config.toml
num_key_value_heads = 3
vocab_size = 528
norm = "layernorm"
norm_place = "pre"
norm_eps = 1e-05
positions = "learned"
bias = "all"
learning_rate = 0.00815
lr_mult_qkv = 0.4
lr_mult_down = 2.0
decay_fraction = 0.559
decay_shape = "linear"
train_tokens = 312900000
MLP neurons of a small language model. Each row is named by its layer, matrix (up: input weights) and neuron, and shows model dimensions 64-191. Each number is 200 + 40 x the weight over its row's rms, rounded and kept within 0 to 999.
Before each neuron's rows, "fires on" lists the tokens most often at its 100 highest values on Wikipedia text that the model never trained on. A number after a token or word is its count.

fires on: "t" 55, "," 7, "." 4, "ard" 4, "e" 4
L8.up273,191,242,187,290,129,194,236,221,209,164,230,301,189,201,103,184,159,284,206,166,171,216,243,206,208,235,208,125,178,171,275,215,206,168,189,205,212,141,199,221,167,241,241,257,121,148,208,245,219,206,249,194,181,238,197,234,265,260,224,253,233,207,229,184,215,252,232,102,188,125,210,191,212,177,227,175,176,175,173,204,275,277,150,205,223,225,288,204,193,209,206,218,157,160,180,175,240,208,158,205,190,201,192,179,217,194,213,178,176,170,196,184,163,195,288,255,253,141,216,189,198,198,232,173,280,222,239,222

fires on: " with" 88, "e" 9
L8.up270,221,159,151,238,230,206,226,244,156,182,197,189,165,181,92,201,219,218,167,224,174,281,181,229,164,215,251,136,219,228,234,216,242,189,174,204,161,183,222,200,173,246,143,157,188,139,201,210,209,223,243,237,197,202,193,261,227,247,224,238,174,245,192,255,134,278,219,174,158,132,175,191,179,214,247,253,144,147,264,188,208,234,154,132,149,181,200,171,167,207,120,261,209,205,241,217,297,252,209,195,211,231,263,176,160,180,162,207,229,239,217,201,230,223,178,241,217,201,216,213,200,201,198,165,218,270,240,244

fires on: "i" 68, "qu" 13, "oc" 11
L3.up286,138,148,181,208,172,176,170,195,198,184,166,180,180,131,191,239,234,211,166,186,262,218,254,198,235,167,187,193,194,238,193,185,195,216,102,144,194,211,208,209,220,211,163,169,194,240,197,210,182,112,146,279,233,216,196,91,218,240,188,157,172,177,162,209,135,170,209,128,210,182,137,203,212,231,199,182,228,181,236,223,212,188,203,134,174,155,190,149,213,147,184,186,206,255,272,317,224,227,150,196,214,237,148,151,224,302,251,281,192,237,191,191,193,193,170,231,251,160,137,220,274,241,247,198,263,161,245,224

fires on: " and" 60, "ing" 9, " or" 5, "\"" 4
L3.up519,202,177,289,207,197,203,197,281,170,160,44,232,272,196,206,218,197,194,160,196,187,316,222,213,162,257,140,105,139,168,221,237,156,183,250,184,190,198,190,207,265,188,236,190,206,190,219,227,225,168,212,260,228,268,189,283,127,208,141,187,183,193,183,208,182,185,277,193,161,233,186,178,132,236,172,187,198,214,146,233,162,261,180,240,236,210,218,200,149,139,236,179,255,217,215,169,156,290,163,135,153,251,233,279,218,226,143,220,191,164,238,222,195,234,235,175,189,203,185,228,271,191,152,199,157,130,194,259

fires on: " to" 47, " on" 14, " from" 8, "\n" 6, ";" 5
L2.up450,177,193,199,192,197,241,157,204,234,168,179,231,263,169,259,144,157,172,210,200,181,175,211,157,134,214,189,239,200,244,276,144,237,149,231,274,217,159,165,213,248,212,193,164,184,127,160,235,194,300,275,247,182,174,168,173,183,193,129,169,160,241,146,300,160,240,159,181,228,234,123,265,161,146,214,198,233,212,236,108,181,182,204,219,180,196,186,205,187,251,203,119,176,291,185,240,169,198,172,246,150,179,167,324,278,128,128,261,176,294,99,223,223,202,178,230,219,172,219,193,212,218,242,215,203,161,185,257

fires on: "," 23, "n" 13, "ch" 9, " " 8, " A" 6, "20" 6
L7.up743,188,132,201,141,157,213,171,211,151,219,130,140,208,168,256,204,274,207,179,121,233,96,221,188,184,177,175,177,190,185,195,246,185,249,166,169,212,214,176,179,177,155,169,222,205,183,135,108,205,198,256,181,178,178,258,166,142,288,182,182,185,181,192,178,226,183,217,241,178,243,227,244,165,109,167,211,145,218,164,225,298,159,197,169,171,196,205,229,182,282,188,155,178,236,189,215,182,109,205,158,171,122,221,257,191,278,273,214,214,221,156,213,179,238,230,208,218,195,213,286,295,165,205,235,267,151,209,242

fires on: "and" 15, "e" 11, "oun" 10, "ist" 8, "l" 6
L7.up338,189,213,99,213,142,193,214,258,184,231,193,192,250,217,240,233,224,141,195,229,225,181,225,172,201,203,178,231,216,214,180,176,225,205,129,238,195,214,253,126,201,247,197,209,151,137,223,191,197,192,233,208,186,185,117,171,188,187,221,250,206,288,253,250,133,252,268,151,186,158,259,203,151,178,197,252,161,245,261,144,202,186,190,257,187,213,230,230,179,219,164,264,187,158,159,245,198,120,193,165,279,222,175,135,174,218,204,263,230,190,275,223,209,142,118,237,187,230,196,185,144,172,204,139,181,234,197,280

fires on: "uc" 84, "id" 7, "c" 5
L3.up114,147,149,135,207,199,185,222,219,209,250,204,188,181,289,229,177,221,212,180,282,235,208,210,230,221,153,190,129,213,227,227,121,237,182,200,210,159,180,262,313,258,221,131,226,206,224,208,230,212,130,204,208,174,148,199,52,248,258,136,180,194,214,194,250,178,157,269,153,278,196,140,151,237,215,222,136,200,210,178,166,158,205,212,181,312,167,184,236,204,149,206,217,221,251,276,166,162,203,248,128,253,209,218,190,152,204,164,171,245,217,218,176,215,167,186,215,131,222,181,269,173,212,224,241,167,167,135,230

fires on: "ed" 39, "ov" 20, "u" 16, "o" 9, "ay" 6, "ong" 4
L8.up94,135,132,253,166,214,145,195,255,263,123,204,281,223,150,154,185,177,193,185,167,116,175,208,218,142,210,183,221,258,270,188,249,242,216,191,222,208,157,195,237,192,227,150,223,242,241,251,244,271,207,209,191,149,262,206,186,248,212,240,162,212,240,127,267,156,215,207,187,176,197,157,242,212,253,161,271,197,228,194,228,188,195,257,203,222,184,163,202,130,199,266,247,194,209,222,211,163,220,219,243,209,294,166,224,142,183,215,281,191,183,162,124,183,152,297,110,166,241,95,242,220,205,166,176,254,217,154,226

fires on: "l" 42, "re" 30, "e" 13, "st" 4
L8.up766,186,215,246,251,173,221,202,228,179,262,165,217,193,256,218,194,222,166,190,183,278,219,152,159,132,227,220,193,197,223,204,268,195,174,186,244,195,280,199,191,218,250,172,149,136,141,228,191,203,221,244,283,237,260,244,156,215,198,168,197,161,202,258,192,223,237,217,143,148,241,133,214,204,221,162,205,184,173,314,268,184,176,146,154,168,201,172,178,168,213,197,127,132,213,167,224,176,263,231,224,230,170,238,159,151,229,124,192,199,262,238,151,172,211,142,210,225,190,249,178,139,182,153,117,159,231,249,233

fires on: "on" 56, " and" 13, "ep" 9, "ay" 7, "ill" 4
L2.up412,282,172,184,295,148,244,200,225,225,130,181,145,268,286,165,220,177,291,259,188,198,210,190,180,203,223,198,210,187,127,236,139,190,233,220,240,224,179,159,187,205,207,177,188,202,237,164,163,208,212,232,257,156,176,149,163,245,225,221,249,224,252,183,175,167,174,205,190,268,267,219,215,219,149,153,189,204,126,207,231,215,227,206,171,182,246,151,207,178,144,207,115,263,165,160,202,169,214,203,171,67,180,313,242,205,208,218,229,145,173,221,205,280,117,209,213,155,190,130,195,187,238,147,258,181,185,163,225

fires on: " W" 42, "u" 24, " w" 18, "o" 7, "ow" 5
L8.up618,211,123,141,193,210,148,183,261,147,194,224,274,204,189,163,189,225,196,212,280,95,242,213,270,147,244,223,206,165,194,195,191,178,168,168,195,182,244,205,291,192,235,191,190,187,143,198,165,207,211,205,179,149,229,207,157,227,214,251,199,235,324,192,278,152,205,146,202,182,242,202,188,211,101,208,202,175,252,280,188,220,206,144,193,189,209,197,211,212,208,240,222,259,221,197,309,299,209,163,223,180,223,143,243,218,154,141,277,225,192,205,127,163,195,184,221,191,155,231,233,246,129,165,204,186,211,137,169

fires on: "p" 36, "w" 17, "an" 12, "ar" 7, "ay" 5
L7.up519,212,73,180,226,223,134,175,200,174,246,208,171,217,219,240,152,215,174,164,209,140,172,165,331,237,243,228,250,175,291,250,175,179,206,158,213,208,273,148,227,250,136,219,286,209,223,140,217,233,224,211,233,184,159,233,210,229,202,156,160,194,221,185,187,136,194,214,201,226,283,125,209,245,187,228,200,106,256,265,226,178,190,223,216,191,189,199,201,152,253,157,213,212,208,181,184,158,198,291,269,169,181,218,177,169,215,208,228,115,205,165,177,212,203,255,175,196,163,181,178,186,241,261,199,185,77,165,157

fires on: " f" 19, " n" 18, " al" 17, "ec" 16, "as" 10, "i" 5
L8.up338,218,205,172,151,244,113,134,193,276,226,183,159,194,178,166,198,211,182,162,201,153,182,237,123,225,250,282,160,195,149,276,139,182,232,170,189,222,216,187,237,231,214,198,167,189,204,186,218,230,174,200,163,140,171,235,159,151,203,188,254,236,180,108,250,120,183,224,215,191,154,268,210,198,218,163,148,217,255,206,247,271,218,162,292,233,225,190,113,141,162,190,276,195,123,185,248,184,188,187,183,271,188,197,168,195,187,239,285,223,206,182,199,257,199,158,236,214,166,201,178,213,242,208,189,192,204,151,265

fires on: "oc" 50, "ers" 20, "ent" 11, "ric" 7, "if" 4
L3.up616,132,256,147,196,194,293,199,216,159,210,159,203,203,195,217,231,216,204,276,231,189,241,226,214,219,157,261,138,216,183,159,222,242,128,247,217,212,193,139,309,278,192,147,154,183,176,200,159,120,131,179,224,189,140,175,175,254,182,161,218,191,199,199,170,164,274,200,242,209,294,171,180,181,209,173,131,138,175,224,262,227,208,213,171,204,235,213,175,184,215,235,207,152,213,280,253,213,239,107,202,165,202,164,274,228,220,205,178,246,250,233,218,230,213,240,262,234,185,129,255,230,256,163,215,149,229,177,162

fires on: "," 32, " A" 8, "v" 6, "ate" 6, "t" 5, "n" 5
L8.up489,226,152,269,246,214,224,229,236,202,236,184,228,160,128,268,185,222,184,244,170,198,254,168,217,208,252,150,270,173,195,216,251,205,236,214,161,155,201,222,158,181,144,199,215,292,242,135,103,202,228,230,232,152,214,184,174,196,222,210,225,157,162,181,192,118,179,255,152,254,222,216,214,287,151,206,182,217,249,189,153,197,163,196,137,216,213,183,230,229,312,234,225,177,209,112,197,170,212,173,173,173,113,229,259,184,242,219,204,300,243,114,200,204,157,182,241,158,158,168,248,229,189,199,226,254,181,213,292

fires on: "uc" 64, "i" 14, "oc" 10
L3.up392,134,192,137,266,183,284,166,222,172,176,241,240,178,160,200,219,206,224,208,174,225,271,226,160,159,184,193,259,227,226,207,169,222,187,163,177,144,184,175,248,195,180,150,222,169,274,244,219,201,202,174,246,249,238,146,122,162,224,141,208,138,145,150,282,142,274,183,175,206,242,175,205,164,189,215,164,139,111,104,243,272,210,190,177,263,139,193,213,132,108,176,206,194,229,234,202,153,224,217,185,199,238,184,277,206,213,191,125,236,302,211,218,258,203,245,207,191,167,175,242,204,176,155,218,189,189,195,221

fires on: "ew" 69, " and" 16, "on" 5, "ep" 5
L2.up32,204,175,231,186,189,255,245,243,217,162,168,78,181,202,173,246,167,157,165,287,187,241,220,227,209,197,141,181,169,140,226,249,181,176,190,264,137,153,174,251,218,182,201,171,176,163,228,176,232,243,201,266,245,139,141,207,258,226,219,214,183,181,139,211,235,149,231,260,325,175,130,226,208,211,145,165,240,209,168,226,180,218,220,225,227,259,170,138,217,238,198,185,95,100,207,211,133,231,218,192,254,156,261,223,272,221,222,228,230,155,220,232,259,192,267,156,153,290,158,196,223,186,179,217,177,190,119,182

fires on: "us" 18, "ow" 14, "ov" 12, "av" 11, "if" 9, "u" 8
L3.up38,150,205,238,177,213,154,190,265,131,236,194,268,254,191,207,256,184,194,142,195,180,189,169,226,148,220,178,182,249,165,248,236,265,187,221,168,176,218,165,123,141,283,213,202,218,167,203,232,211,202,196,150,184,179,161,193,154,285,174,223,222,314,162,211,166,192,276,203,252,124,160,169,199,222,231,169,219,194,129,182,225,246,265,178,123,160,160,204,165,233,206,174,219,224,211,233,208,183,185,202,177,322,193,200,102,206,271,235,199,193,200,146,137,195,176,188,183,239,195,128,193,177,160,246,135,211,247,216

fires on: "ing" 47, " and" 34, " re" 11, "/" 4
L2.up126,203,249,248,143,161,188,193,245,144,178,186,287,247,201,121,197,161,194,244,212,191,198,150,171,279,203,121,217,239,200,231,186,198,247,182,206,188,183,200,248,210,187,231,195,205,123,269,223,181,173,208,259,162,202,153,233,201,238,212,215,242,194,112,168,228,159,187,202,223,325,205,208,46,210,191,220,190,137,161,150,138,239,206,239,188,155,191,189,187,241,177,175,264,179,237,207,168,292,235,152,196,175,234,175,219,240,229,231,174,190,175,224,233,211,221,200,181,183,215,235,217,204,188,228,152,210,187,214

fires on: "ain" 34, "w" 19, "ir" 14, "ay" 12
L3.up520,220,138,221,129,254,172,178,227,162,234,186,160,193,213,161,170,143,151,138,261,147,224,119,164,212,115,198,151,144,262,168,231,251,203,207,195,212,239,182,253,209,228,297,231,121,245,148,198,168,234,242,202,281,223,220,227,237,165,178,189,186,173,145,200,210,201,173,173,276,176,192,154,228,310,183,269,177,166,263,253,257,108,182,193,196,181,155,149,284,248,221,254,246,216,234,212,185,158,236,272,148,139,230,174,156,229,200,211,117,246,258,176,214,199,171,211,173,173,186,162,142,275,207,186,185,179,205,184

fires on: "i" 37, "ion" 14, "l" 10, "in" 8, "id" 5, "s" 4
L3.up637,168,226,192,196,155,219,156,150,182,144,287,226,201,266,292,239,173,188,151,262,199,229,214,199,169,199,252,179,178,232,188,222,165,209,216,255,222,239,196,233,259,133,136,275,187,224,223,163,209,146,280,236,243,217,169,94,236,233,184,212,237,146,170,193,217,170,205,114,224,256,193,202,173,239,216,171,186,148,187,192,176,234,166,164,177,121,172,205,225,123,186,189,270,184,139,197,184,133,223,219,256,216,171,207,152,224,273,195,221,213,199,141,276,260,221,201,204,231,214,257,219,138,222,211,144,196,190,200